config.toml
d_mlp = 3072
vocab_size = 16384
norm_place = "pre"
positions = "learned"
tie_embeddings = true
init = "normal"
lr = 0.00914
decay_shape = "linear"
train_tokens = 576700000
MLP neurons of a small language model. Each row is named by its layer, matrix (up: input weights) and neuron, and shows model dimensions 170-297. Each number is 128 + 32 x the weight over its row's rms, rounded and kept within 0 to 255. Numbers have three digits each.
A block is one neuron, or neurons of one layer that tend to fire together. Before each block is what it responds to, as a language model described it from the Wikipedia text at the highest values.

Responds to: Numeric table cells. Separators, decimal points and digits in the later columns of number-heavy tables, such as football stats, climate data and election results, e.g. "42.6", "GF | GA".
L4.up335:107076113094134104154109194199171161087139164121158157125117189145137125132084087093138128148120076149104148156118145115092185145121165144077112114140148147086109121164111146125159140091140156126101136088069166117152095076136118168138149118143172109136102165074108129150148140080125094121146183164128169151138155139080122094056138124064117071123127059128109142119088166103159134136117
L4.up356:109056132105101109113141154072120096131176128143118168162098105090145168145063082107108101179128097157121104111101130115110102149152109153084096084025119072106136125140163123119094117123108111100168186176131116091168105125153115209113183121088112116126112171146152175080173076105152097188091116092164156136164180110136184133078142081114111152186139094079130142143150131157135101091167
L4.up428:166162154132041122132043144151122141181099142107105135140121123077137132137128135126161121163173094092122143091128218205129122101098133126140134166105081146152110112132100155172061126094178114167174136148123159104142103155119063159189124152164096165135093117162169167146184118121138073105097078123214119158038150104128134105145115162118155138110143129149172138146143192102066093143192
L4.up760:080096160050104125133091135060166128150109137166065095153135198149166151103123020136110206139131049118141148094127109109068114126126084129133106116104173111122127116124102169101212169191184165119083146090084112122173135153105120169132141177111086149087114147152151125147102143065155163136142124094132169038132120114095205148125100108099148162097156147098133136150170124161122139133121
L4.up858:106147185087162163172143085094179147154139105136149139205158100140150204188127136170160156105184155087133115168091145152160138158104180115098107126169144147082153082106063087086134124168068114087179120165083169154152147086147133147184135156124101140115132145093090177153169094106097113175153174169190111162192110103108106151189104125104127159141094101177156128131136161117077101170104
L4.up1755:110106131155093110187111088108096162148129117118177129137139141117150105121112113109151135153095137117153130132111137122090166106112147154118168146174157150131137077137159138091114098153155114094060150117105147111085145112140110163149128173128099098168102095146185135123152128133113135090083094138094103061182166098167136145141085163115094132086136114198215191105089068091124111174191
L4.up1942:139140139152135113129115125072116083131139122102087137096090102052167144101126096107126118106093126175137146180130139124109157137190138104157101103142132095087137099149112107133153138134093108106141072057119120118098095104037137171107117131120154087191139109095193053116156090125086130127158190150115077117142141138161147063102186105115098176121143143119142143163148152102083160179122
L4.up2924:146111125162098122127097050142148163149098102152148146145146089152116081098090098095135107134176101150127174149102154056097167108116117053195165093157129136086142089182163093121093142100139113118142166187097175131172098128130203112079146059118102192130141087134128131158135123150147133171156190104135128107138150072182115160120137135109112163130116133123120106089158094123102105131112

Responds to: Final digit of numbers. The last digit of a multi-digit number, as in years, coordinates, lap times, register IDs, and decimals (1990s, 01:52:00.895, 76001926).
L2.up298:127132091175096182112130129148132084167077161136133128145168062112097085130108109126087114146145161126058158141130112154136119121102120120089130175170129106148098142134108153121110102122121188214086099123127136125093107113078079075160084131126114134085145147125066170133101065114200133126095137095197107143127107118153102153101113077109178114122166135083096160159080149172149105150109
L2.up341:131160121144126128107172139110141145134141141086077109162093106132160157159088082106103145140125110149146130100120122161096159174102139107134120097084108073145169146109111173164075158164085148170106147148129150104084083155135134097181114150123132118091155156077093143168092140098195152166069075049205159107151147117143126127113149070106125114053130166105164140220131155201195077130110
L2.up455:117141100170086130109161103148127130116118179174124206099150127111102071118103091119162183102163147161163109131170106140147097144113112122103091091157072065147160120143144130115059156102067142166096080101170122113087098137107058149121122167156113163116142088071106141134117095119130142180173161085153146128146137090164097138165178126117196145106137141070101156135152219130133008108135
L2.up520:191158097130140153073142174146242125093158119133107084177207134180102095124123111088139132057136149177140147185115151093152183135122122135143152103183171147102193191097131082209123162081125068122186160141105108144086164130097149137145162160144118174107108120127143157153145104056130124091088171069158178108122109066083161086104073183135154089130104139093135149178118128113122092073152
L2.up655:149174159201096114144126154162133149122152169141182160052124148129128138122170100048151130142135150147093171180092143100127126103091105121126128047182138171106138141086044145152116113118075105161159128131137089104170138105096112143166112090101087165101136132110132131109181110163084075125134116138163142069099110092110103127128126064173089102074115155107140140130131170130123152107098
L2.up916:093111121082128178112155122131146155073083112134100081105100115139111176101145113071086120163201180083143129108101082093186160138107117101090137136161128162121086106146104118139113113114117127110189131149128098082093077098118130130174132136026165144067120133190106117145180133127160101086129108126166090205133093113129152068081144108170139108149146159119166159116130140081168092137122
L2.up1455:140117092157149189123130144165063125133131071093161139127109097118115090113082131091114098143187103148146165141138145092125206086113142097100130055113128130167117181103111209150128144131140209121092172144126076092111099084085120113154103096129130111153086158084073201154123157103166153139051144136135082164144135129066139104167202119137175136133104119126134157172169105133097107147084
L2.up2460:118143137118175154114132112183145108111114125193140138065170096112129112076136152160090130145154123140090069119116153178105119093141099119061169112183126108110137158139088150134161162130158166161121093187084182098139193132113094118134158155102148210109132139118145113168107101131136093111101081127175146135123086100099108084154174092093181082127147165097123146132195118070132080119108

Responds to: Numeric-data delimiters. Separators and punctuation right after numbers in statistical tables, infoboxes and census text: closing parentheses in climate tables, pipes after percentages, bullets before Land/Water.
L2.up89:130086162099167097150139090139051167097149100124033184093135152122087099139071155102123147167115084123105128154127151174117159140164122181110109100185129142114140158068114125160096131118194163134127077183118150090175149115169122195154179067131028141150182074182155113213096125168159115156140159181172109118149133205118132136159143156101194108107113104124070136138094108083156179136117
L2.up421:118111158107143105173148099130105123098111108137137183075123154132131135134097124138092188144124083110112139130146120156169162135122126150130125051147134126148161146176082157178141053159174153112112102127119091076196101145135105140146150128149100102120120100145146149120159108133090117138081167181155117150108122120135197115099093146183182144121102157124138113150152118114114157145095
L2.up572:176108094095102109172104149153120149110151105130092117091183125151178096135159122123119125140138126118136067167154104100110153150109090119101154089107129162144218132128153115154134157137125119102146169108062135124120123167172151174184162106103167099251167114153173164102180124136143114126116129140184101089120114122114186151126108165134150149116110157092127134201155099085141161193147
L2.up782:155115168090103131098109068132155116098121115134173161118125132165181161120130134089024145173138154138090127149106146107131127134135125163091148138097101170133134098143073118113156144144104128131124098181118161091068097137117091206138179111135128136176138154101160159105155141091129153201159143126125173139156164223137170158137174127129135201178099105140132139089148040106109124130122
L2.up1527:080124159052147079165123073102109201093144120110093141127108154150139107144109116134126170144118102148142121107135173155095162119169142091103094088137131145163153173146111175146142122147181171105099137170158151148140105090144117243200144125138110049184133109164128145137115085141145135179125118181198133154119126181169120126146136176196159112119110117102126130143086126060139112139087
L2.up1561:149139150127141119134164107086130104092072033135056117176135139097114205105119192132118184154160086124169100120106194116157125086154093113178111105123128162139175088144140150126129099113088139153074122098095130114152102151156097152157176173108113094162128095142133065196104126117172125110110133122140129147195145123159146100142107132097162205075064145106167107072110098116182159116111
L2.up1879:088060131151085063112141075158131204174145154117090110150110133101066158215160146171148105173077078166106152185111087133164109096124148132144162128150135138094098145138167133148143089054082094094164096110137183092120065056105164136139097130158146120112098101112117140103135113133171104126154143105158089171154131170166126115193069140093150149109094152136123155108133127146181139140088
L2.up2201:122174178085171129107153158080155153105097147130136140142122108110209144134094122129113161175172090121114195114076171125095117184131136070123075143134114131106129094160137058150138149165144119113157085104103121139129128107162175191101111111112075106111159163109130101095161078129166104136086077143172098152128130177084155068077148125155129178094131162153144123150108155101137173118154

Responds to: Central European name pieces. Word pieces inside German, Slavic or Scandinavian names and terms, often in sports tables and citations, such as Kowalczyk, Schwäbisch, Sverdlovsk, FK.
L8.up1768:142167081126172134176123157143093179090121111146140147108118131158140147153123145095121161120113116135149095056126112114151129094098186185161095158102140137109101196209127137146078121117173058209149132160112129108152152171145154166184164160136107082096106112208130051053113144121164151139150157175171135184128135121176073091117098178207090152095054149090106114111096129101158162122162

Responds to: Last digit of numbers. The final digit of a multi-digit number such as a year, ZIP code, ID or table figure, e.g. 200|9|, 4510|5|, 13,92|9|.
L4.up230:152127123143084150170113114118161105146106135111079127113125131151132076138124114115135153136112160144158154159123152097087078099082161125068145133148111177095185122145131150110115173133111139125066119145121118111116117094090104113138102148160132126082102082167112160174084123137111087179093117152168153059147141104082138136092160072111139112134086127088155166181110129119111098103200
L4.up537:144146147146124116120137102056159086179138098120084147138131156143107105153063127123153173133114090111129099133136191136141083137064130119133105187087104098096056078139110096196094160098164128110130129183081098127181093083130111099133098093082116119108093175109160107149107136108097112114143116090157160127112092172130154107112070091165117138156105109097127183128110147134045045124091
L4.up683:131133105070117133135134181109178148099135134109178139120131106114149055120177067138127150118108106110174077108148153097132133128164099205138112104072114110098142055174135176113115196122195154163124153118126110132158130119089121103189163091121137154050119143180175141145066168085178104126111114134157152119109088131100149118099097091156091136092162187076137175177151100159063165111042
L4.up1292:135105145029076109104106150130194148101081113120131112170074116160167137085152101077148137182096083112065134086178191118089168145150115116157064115140163144062127042087134129155058153082095129182065151151134112181071136076163148180113138094118179120133118109157099103142138147095167084133165153151149136157134091087094166166133170104165111063172202105122172173173123172122140083150140
L4.up1293:166100129116125134095124135107071109130105138114080128175159113152108174116107115119073176134109066141119180075089104111156118145103136161130102118092122109175139130098093182138142131108111164138141173127075213149091111108125086141073138192140120151134172114204166082174121145116192122163068074147115204148147128118125181132159083160143181189164078122136107109091164163130065029171108
L4.up1420:118133128114068161090122145112141071160139107177093123120068109082129097148085085093125121134114108148134078094138163081086132090096167131177142138101198153072168102141146122159138140109129189123112124099140150164136085106117160142175147103147130146063154132147196154134101071119163110176090092183081149112179087097081155134122101175182157091157142128158147150165123139118139122112075
L4.up1694:158095159144091158113107135061137126092133186140100107127121150084142113127121081096173153099104114106088092091156122095124174131090093197165123127108162178096135142170114152150126164107182135107133155151125144127147157093114158134215105127135159133146115178120144108132099129115138061170072088203109120084178103152100168184167117128083148116165110178144148166145104074153113164076102
L4.up2959:132188069143154178045121112116130201095092154171086098110076059096102094131124117132119139146130085160136168139096095104096145146091089110161123222157155117148147039137116192079149128124110121161138109145143138173168092088130172177131100151130129204074097166165106151071160147110120063121083111179186108146152092076111161151077075085130101117116148148104163153129166115126067131148130

Responds to: Table header row ends. Pipe separators in Markdown-style Wikipedia table header rows, mostly the closing pipe after the last column name, as in Pts |, Votes |, Length |.
L2.up642:139132143089161131162139109149084144136155096169133145159048183085127154105132116095124092107136097141121088090156118144084147107212172142140102114134115068147077153161138147185131170101124143091146120119088113140118190128180172155106168162123119140112055074151124100128116125131167116130196182160137129065160105120148129150105120069160172171142099094182101084155136078121161151128143
L2.up714:161179139119136142107119106144086062124157176146152095126115198170141108123131151114035101164104108123074131084118096116107123167181159136168131116092103101177109139130117124065134105138140109097156096068076128139165134119151169145082136101080093115141117158145119096098132146154107167131155150122077135080132075101172119151131147071162092172100114132179118100153181151116126162153188
L2.up925:143171156098131138120125103123115156074104113120136153058156178128200139142168174087099132107112130103105118146141115105125119153144168123134061086101107126154065117169165146118130101148162118159150190168179121135117130150109072138083121092112235112149115157099108097097142091144173112135139054089124149178128133095179099139098102124152100130118172191156069097149163127123176129129174
L2.up999:139079175099112114095088052108072133104146061119188136178129137148100152135115154119112138116129156160178082134129194129169127150131151110114114111064114104152143133173121163148163125174100114157156145165130127098167130163120114110136144090069157128133077146146142166105177094067136145141109090168118126151106133092196111179121072144135151152121122133108092120149126111113044111060160
L2.up1340:180073092119109151093108110086136120091179108071163138158155164162137090113154113066102114212123081119063120114106116130136097143097098144148104080108131158148131148140154132105134053126131122161118184101101110130067111134098145067115202143073092118124140134088163136123167164169139128140135038083123143163066108160171161085166135122113057148087138151113147091140114123154141159191163
L2.up1872:100112120101119152127119132178148144052140079123146123185183171140191172141179119091134161120063110154130105162136117103155144111127142149098092130135115082140081165135128099143137103153141140114138104104109153138153141135066077086152137159085166109130108155140167139122154159171103146080083086167108107174187143116182116141111141109133100144088078199137108131195144161109128132130185
L2.up2292:213153140166131121123163097124102134112150105113122096155173111117173157114171164103072158120158130120194095141144103128145140104112165187166172057105150131171112107169131119117124172164132131179118139148094128162084117196103118155161171161122109187102121140082115129144170093115112147117156109168164105140111198125162114183136149115126088143148145137167147130145165126131109124098143
L2.up2990:119199051091151104119114122136124118085113131119197156118128207153184164120145124187043112190061111139119087161053139118142147146150111147167150094083117152108047118201130128100135114147161136095190097102107167154193116163117109163111138101079195125161110087104093118153124122142168092181057112159155178133118129083120052143114154036119131114156142148042145136159131054136191166128175

Responds to: Separators inside numbers. Decimal points, thousands commas and hyphens placed between digits of a number, mostly in tables, such as 27.5, 5,000, 14-year.
L8.up3055:092167108156098153126140113164139112162162118148195181139107138158163151128115179117116107079138206130138188110064144172143114120148129134101101107116104129076168137166125185084139105146115101082121158164140069185163118158120109173153131123085159156094124105180156172154131083111211099157129132199114121126139087104160092110046148133117116095142037115110156153192133123132208126144155

Responds to: Table header cells. Tokens inside table or list header rows in Wikipedia articles, mostly pipe separators and column names such as Team, Name, Apps / Gls.
L8.up2206:137152110125116103125061136118116160055136109118168092136176097131166245134146132096082121109091060146181118119213107148157130078155166205160091128097148140083150000165130106111148120143160099177155149103143096155143094122095146183120194104104153131072162135154186158140120094129122113147171122142104127134155150043069162107122131115138101189107031122123179135154130105139168134111142

Responds to: Focus and degree adverbs. Adverbs and quantifier words placed before a verb or phrase to limit, add or qualify it, such as also, not, primarily, largely, both; includes "See also" headings.
L2.up247:143115075134123195079112083142109125087125116088107116117145211118125117121154114127128163116153101101127109109157151106128113128109089141165117110114111127115079158117151112127067144112154135086102153121097168158155120120127147151169168108173039161075148104102101125127125115180117057122133088087137093130160147194102141169132116136150118121107161081124160155152146220157094096166197
L2.up281:144085144070129136099136171120145168099093111129161163126130105084138175101136105074150130186095100131150164127165164100155066146110137019196126114170083154145080157104138102148166116095109175152138097197148098171118107132127084173164121147089118167123126140147122144112193127136159080130129083146125105105122130158137162142131133166143097164131136158099074135132055130178129169082072
L2.up569:077145154109123181075112122148143072116072081155189137185144154123117126146084133165109183158159100117138140075121082166132116154160221128116190110130139094130144102127116100126108085138144182161115165061211096160137115097110152147154133168164129143114112089155100123139200167126150189155113164139144156120126080092090062094186145143078175104143125154097113102168123109126082125094187
L2.up1012:135109188162076157100174132123162125094138139145141133199095105131119124115157197088148108152101110114071134164127164122163165095132120113131141131120193068102143168108123134134155131119162105113059107133100151128126117173104127169158077107109133171122121058175092122165141105138179156087160106112177096134030110224148136116097122171150122188160148217074106073129200100144096106179097
L2.up1438:159120130174069164157094111140148108134094091156152097150152123182097097166136125081112119171163075150219090140090162191150130135146129115135090116083120118108152116122121122129146122121131141109157129152087148087132135192031111124102172153177157154097102122174124115133162077120101146130156130120052120135097113134153126132127147152125099139098075127180136147130116113121070131078199
L2.up1481:132185096158137132091149142093200102127074108101084136118183112117138140129137103106119142146146142079172143101170129059143075179166130123129135125142158132127143116067120146174060089111195160164077144116112151182141106085133103167130149099144083121127042082146109100153109121127174108125104100136105130090122162150143149136085149119120146170164091133201092120147053130103102119129085
L2.up2132:128103127130165113125200160096155088145125082110140095148133163141115039133115146073071062120097121122173093131142084124214123186112144112090099127016155144113126119131161229150106145139128109143150148146106107122127170109094079079111131083071056164175064139144163103146131128118091166186120136037097099098181152187130114029137205107120109128103114115138129131134127106132140133191115
L2.up3070:146113190161129108113123125135124087170136101146081093139129147120096121131114108145099149163119114143120104113133072093177176113149118145122130119057097108135174096116162124119144127112144150114168168116211172191178174126106108082146141074133110236081067073127087130144165170127116132215080132167148171089185096072171086094104117134106107132150077092112114106167142184142153097122108

Responds to: Final digit of numbers. Last digit of a multi-digit number right after another digit, in times, years, vote counts and coordinates, such as 3:4'5', 197'4', 7,62'6'.
L8.up1763:091137161086073166126179105141081133166145103124166181151132124088113179105087119067052163116109139181146112161114116136097139116087163145081157134161130136133139034113139066119092114109076133117091167092137131145139155115067207140084072143138157149160085162102115117125146164141137096110141079165112152189164093120112180156102149165126151127166105179116177120070049100157049110111129

Responds to: Table header cells. Pipe separators and column names within the first header row of wiki tables, e.g. Votes, %, GD, in election results and sports standings.
L4.up375:164141126082157120152079081100137172191110161131150133196135184167187152118140106115098164125115114142137107137110152127102150119169165147102095121089172094191121073142218098152140150127130111132140140086112155229134112125142154154156137138091120077146143112159153130142130144112091086065107125106085106118163092086164114153146145045147108159084082169130106142122167147137135108106167
L4.up515:112210108147165063117136078086103127159121116122178108111164171142220155145138140076103129071152155133126098111159178132120158138170168126157065153110196126112121016139134142194117104114152102135128121089085123125115094133130143168106162172127113134127053139131187122133143140129099096096167081111086101149126094078177130171188114104090121170119115148138109142107130178130140107128137
L4.up720:190124112095135171143089075129104159126129158092152128089155135145142204112172139121083187116145116123050083133159199084131143130146150111138083150084189132125130073178142143099101149095148102102176157131119112154143125102106161126117109160102200074133080139182133168153150131088145115127116112129117160089103116043106151159172127088112060150108101127133095089114166086044127076152149
L4.up1021:103135110098146107140131118076142112101112091137173051190208152093137209098136150129096149098114143169112118126130087126064141081096215119124103171092127118146158062168136131114139128111119163163126099089112083168175144148094123099094127149076111087090055117160100140141174090097133138127212137121130141104077104069141130125150096136098107147114119117068120142183118105115097040122178
L4.up1116:144154131187083091175057108127134112107131105127168148083111131076145091123091166108171171106096057122096112113136175105119158082149160133153123102084148123126122081146086118169139085134201102074186120141116113132172109143073175170110181144137132150113131122150123165145133112107158078093130103124152121086167120073144144234120174069153122155131103089137116071182108182137137147103138
L4.up1832:133202112164105113144146111136112163152081133104151160138139112103181112121180129178102107105186148174170159104176148121135142076137116085093147197137146132108134156163123105105112111171144112141126101125092129162127167132123125134122202161188132128107116125112102191157078134089147081118128138133157104123107149095143121130130130130157156147130072215140153112129106149061131142121150
L4.up2180:136100119106154075142045096148153213111138081117175174087110145118105078099130146137069131133117119104135122131095147117101137078119191177153162170069081084142189125147167139102085141137178147131142119047109200128100177147092072122141178174105134159126151169148150176144085132124151112138092074190191136165129134117178137190132098060094116145084161154093092129153121126144115158176130
L4.up2678:166141102042147156123129090174133148128132151126179127134166178134204173132125129113073170090145161100124085143167141098095114097156179121120073160094157147167106084086138115051185113110156100113141121088125153149153137147149220098108164145111157142168095114171152129127070132130164106164162137086132164187140115119149151194136099110152125183139084110089154110137161066111177161060144

Responds to: Final word-piece completions. Last digits of long numbers in tables and coordinates, and final or inner pieces of rare foreign names, such as 39.884444, Nigmatullin, Bełchatów.
L4.up254:096105137156128149098144195063112123125159119156087175094139188077127144129182027138102190120132104110113139089125130094126118164079151086137122173171144130102087107131142163118080058146169151097104130171102095106193146145133145153123132090082173215120138118102056136170141071120101045074123141170127151158111127153130113070181131113106139088096123207126168133191116171144142131071130
L4.up507:126144103148143177086141187115108150133081127175110147114135136106075085118113132109110163149152120107092136113139074135170115113155114069194165139130123177085134137166112076090121137077108078124075067079171184134121130071079158099107177075156109112111159145112153090109158127124135146153102098122122165114151119199183131103139125129178109164057090164119118159152106142217036133122067
L4.up1729:114118144123089176108238086090131172133108118155164137109079146218097081158140062132154173140122152143131128180097107068186105087093114141188107193087170128108144038140126126119143158087139064122117118148080125114181122142173087120099191116107112136092081132095126129120151154082140136134163126126100129121102085143171156088138073132121157145136134148104152150142131181155126112172125
L4.up1954:135074142111128150117160170112136106136113121157118071147073167152123138108100076168109151144120079103092077112148109043077140130092129117146161100103176144121167144156161176121131150128136121107138135176114129139121172154129147133132130117124152211120155092170116181144138106144136138100126135100138202060210071172108165074129091167132115137116091158083090180157105100152106160091146
L4.up2120:126112132202076099101150197118165173067096110154147124083163197135148121071117075148105160173193103151143094147146122103085130073096160144157116088104157169142137140148109184094103148040136131165140124095102136157169137087128134092158114128117130121142134110154083158127122144197156113109128111111116166048078139165188155085119109151111106099116097151107143151168110093095181110166172
L4.up2138:086115102117130098133147132096187161118111158212138170177110177163112153093129070101184132172114146145134129156141113088118080163121151119132128157079148129120138083139148119115126123138165112121088122160190072132125093116190161158146141107149185104149132164129079122155113144150068103209123100122194147088131062158141145115116115158089133071182117155113121113136106137155170106119116
L4.up2240:145084119130108101076126211078134133181144130143066132111077116158110106145129110111168198168137124134044108123161096017059167150089125120149142123073183119116240098163160184138082139144154115132143111150134150118199180073168167150155104121077152180113154152160132168146096138148125108196141104139119194078179067125137131074119151125191185096143144147091161160164123163125105133120071
L4.up2859:159191154151097193175156125114149178175078125098091129194067112105135135146169107110179172095091186127104090147108099117102131135111141093149169087160101107113103126131120137096135111114142187117138155170182177113131156139121129185061154146048105129150128165124072148159137135162110110133089121125145157105127146123130102106082083064135105109109121124113084177124159178086123099064098

Responds to: Predicate-complement openers. Words opening a description of something right after regarded, described, considered or referred to, most often as (described it as), plus a, most, not.
L4.up295:114167120174192111177150111141103144144102115135154107103106148122150155104113074083126079117133175068079142150106163097133125125133073144124164044122102200139071060181131133171096187116135208131137086198139150114081089119126163143129128148090113095078113098168057159094084066117135138132183081086109074138182151152128120172119190108114159094163136114161162141125119085115132092198183
L4.up390:125179159138130105123146135118133167173085081143186130172109162156131242140122149100145102131132084090147136128162192118150078181201129182185178109069124209113154094107203155157085147109168097195122148102127110108113113152145111130165154106085119143170090094136134132142071169100165159119141072132137100115133158156149144146135114177076146139151134114054112110119092186089195083132150
L4.up444:158173114163153101105121096099137135138053091101123071158132174118131104174119113134113117160064141140105135111148177098096169133182126158124112124110153169165067114117139093177087118192120160207101152139181181151158119188097111085146065137114104110092067075152159097125146127129115138135119160162074102130129199154126110139168154121174125148153101153135088101110020102049155150147154
L4.up767:108155106132115094105092144106170119134115151103087134148153129103106125096064148132138122163158126149095124109130196146100086097066121146179154145107175092126152121110180125127146131144148149134123118147153142118125117119129141196186160129066122104135130105111173117161156176153127150066152087102156161121125169161150135108125069124150177159128098125127167101131086153112165109174119
L4.up1270:127127094127105100142165109144080114161123104092120120106126178179105137122075160112164110129159132133139075046168168100089121137152081128070127079176101113139054103093112135144076152141095130073128129188176151101159124132081136139117169144107103065103125096130165120167139135089162142172087119094118119076116150166138131170095127132098089067130149049101134127113101159193119084139094
L4.up1438:147134090209116135172147164101082131086050160119148155133177148105134130125121133086138159157142071128053147054156154094062120089197112124109103099090128163099126087167155068140104131150122090128086127170183173105089068234109121160145169128050119135162132138144112109135146146166189112203141088133109128147127197120144137147105193147104086191141106130130174091140131159066054077145157
L4.up1442:148178159164153196139090138146117146155128055142157073061161106069149112113120077121142090170120108176116187148087175117110158118152108178118104137075176140180106131129132152133142098145133096128157105148119142069145123119141164162127165146118120121129122147097082108097104111131124117134098098149163111067097127135165056146079116142145161144110107104141147121136138093151125081126144
L4.up1608:088129139155112117155048155099171146167150115158102080119104145163131158134080115173153139133145153147139107113099081145043131134141092157170142061132191136105140100131132085152125114150142123110140130177180107159151105121122106130139204077126087103123070079126107152152106198105151147117102112084133146098144173148145169211124146138122147148103163120127128158163101114072160106117160

Responds to: Foreign name word-pieces. Mid-word pieces inside non-English proper names and words, often diacritic letters, as in Pite-ș-ti, Leanc-ă, J-ør-gensen, Qaraba-ğ.
L2.up66:164111109143128164111163142157127143091108140150097156082148149078097143106100092154109151110140165118079203088141113128124137092132106125136176152136120148151113137194100129152083096082083091098102086139134143084131079081109176114100186178184140128117196069074113157068154169153126129086073135151195144155180083208107129122150159168170130121084091184110102126155163122179037148131105
L2.up302:123177135130147128184141082174124153138159115127096200117083164103086155129113142151202136166145150158132151186161131145154146141127126126090101110161131082116185120092106123166077086169106108161084107119118144138156153100112144163124107120084097130152190102083144128154084131112151099118149158217144117121121180051116152151104099080116134071093146108070110058184135125151110116092146
L2.up303:097121161067152108116135138005115152143049164155119135096140106179114137156110176132104156118085085137153122164107117193164116150088179116161104142110165101188145182189127120175079144118108119151128164096148110097139119102137146070107111110090094143151123149140120149107109084141191140090139125134108129157174182138115147088089119095152094130085148088064091113161082127084122129115157
L2.up1147:109143125159124131112199213039177143078093173149112129161186145179139113129089143088078162155118076178125156156122130159131109138138172159104068149105131109120175139182098137134123153056133101114103133129104122151126184131145110092107118093136066167158125088067133179069061122113160182161153164124102125109168142084170091076126143131197126105114148098141137115160162124149170133121061
L2.up1321:195144073094118135129095099139139154083138118159136154093151090099088182103124143120085191133058144190106078138077142188156112153091178146077115185078154109130109212128160149110099099105099114104096141127121144149134106076120120212109098148073101096137141113128096159074120091130136159128158147143105129072152132136105140138134162083165122061136165167130085101117102132104187104174149
L2.up2260:140153071111112120128093182099077126148125111154217144109130150153114084132165109155111093114116123181134141175135122094124128159138122113093124133066078136098103191165131145121069094120126157114178140067189103139177078144116127095132156133123097102135118087124086149108119169160131152179101172074094116126107161137149168138125121104113133107057141142052127080187064097084118162138167
L2.up2725:136141185161136093109116179200162095124064164166124088130122111133046137162142176130138146158159123096080118144155147074093126092164131126152114096124126118117169127149146158187163188170108103206104091134164166125149105076151126066139151133169141146105156127109107108133114124139150122121062147101132116098151101162136112103173126107153109171114111122109086086103103108139161073053121
L2.up2855:162137107129163118140138173098103119083123109146081145116106131151152180221143155127089175132100127191100156095164101114100095126154164129128097177101116082154102145206135091114080138156094113137094127146162129139151131098128127107182111087110059090167103177130076133135151122131130138082090167196146154184127136103087107074145142135210109136061107100079085109069105105125100132090118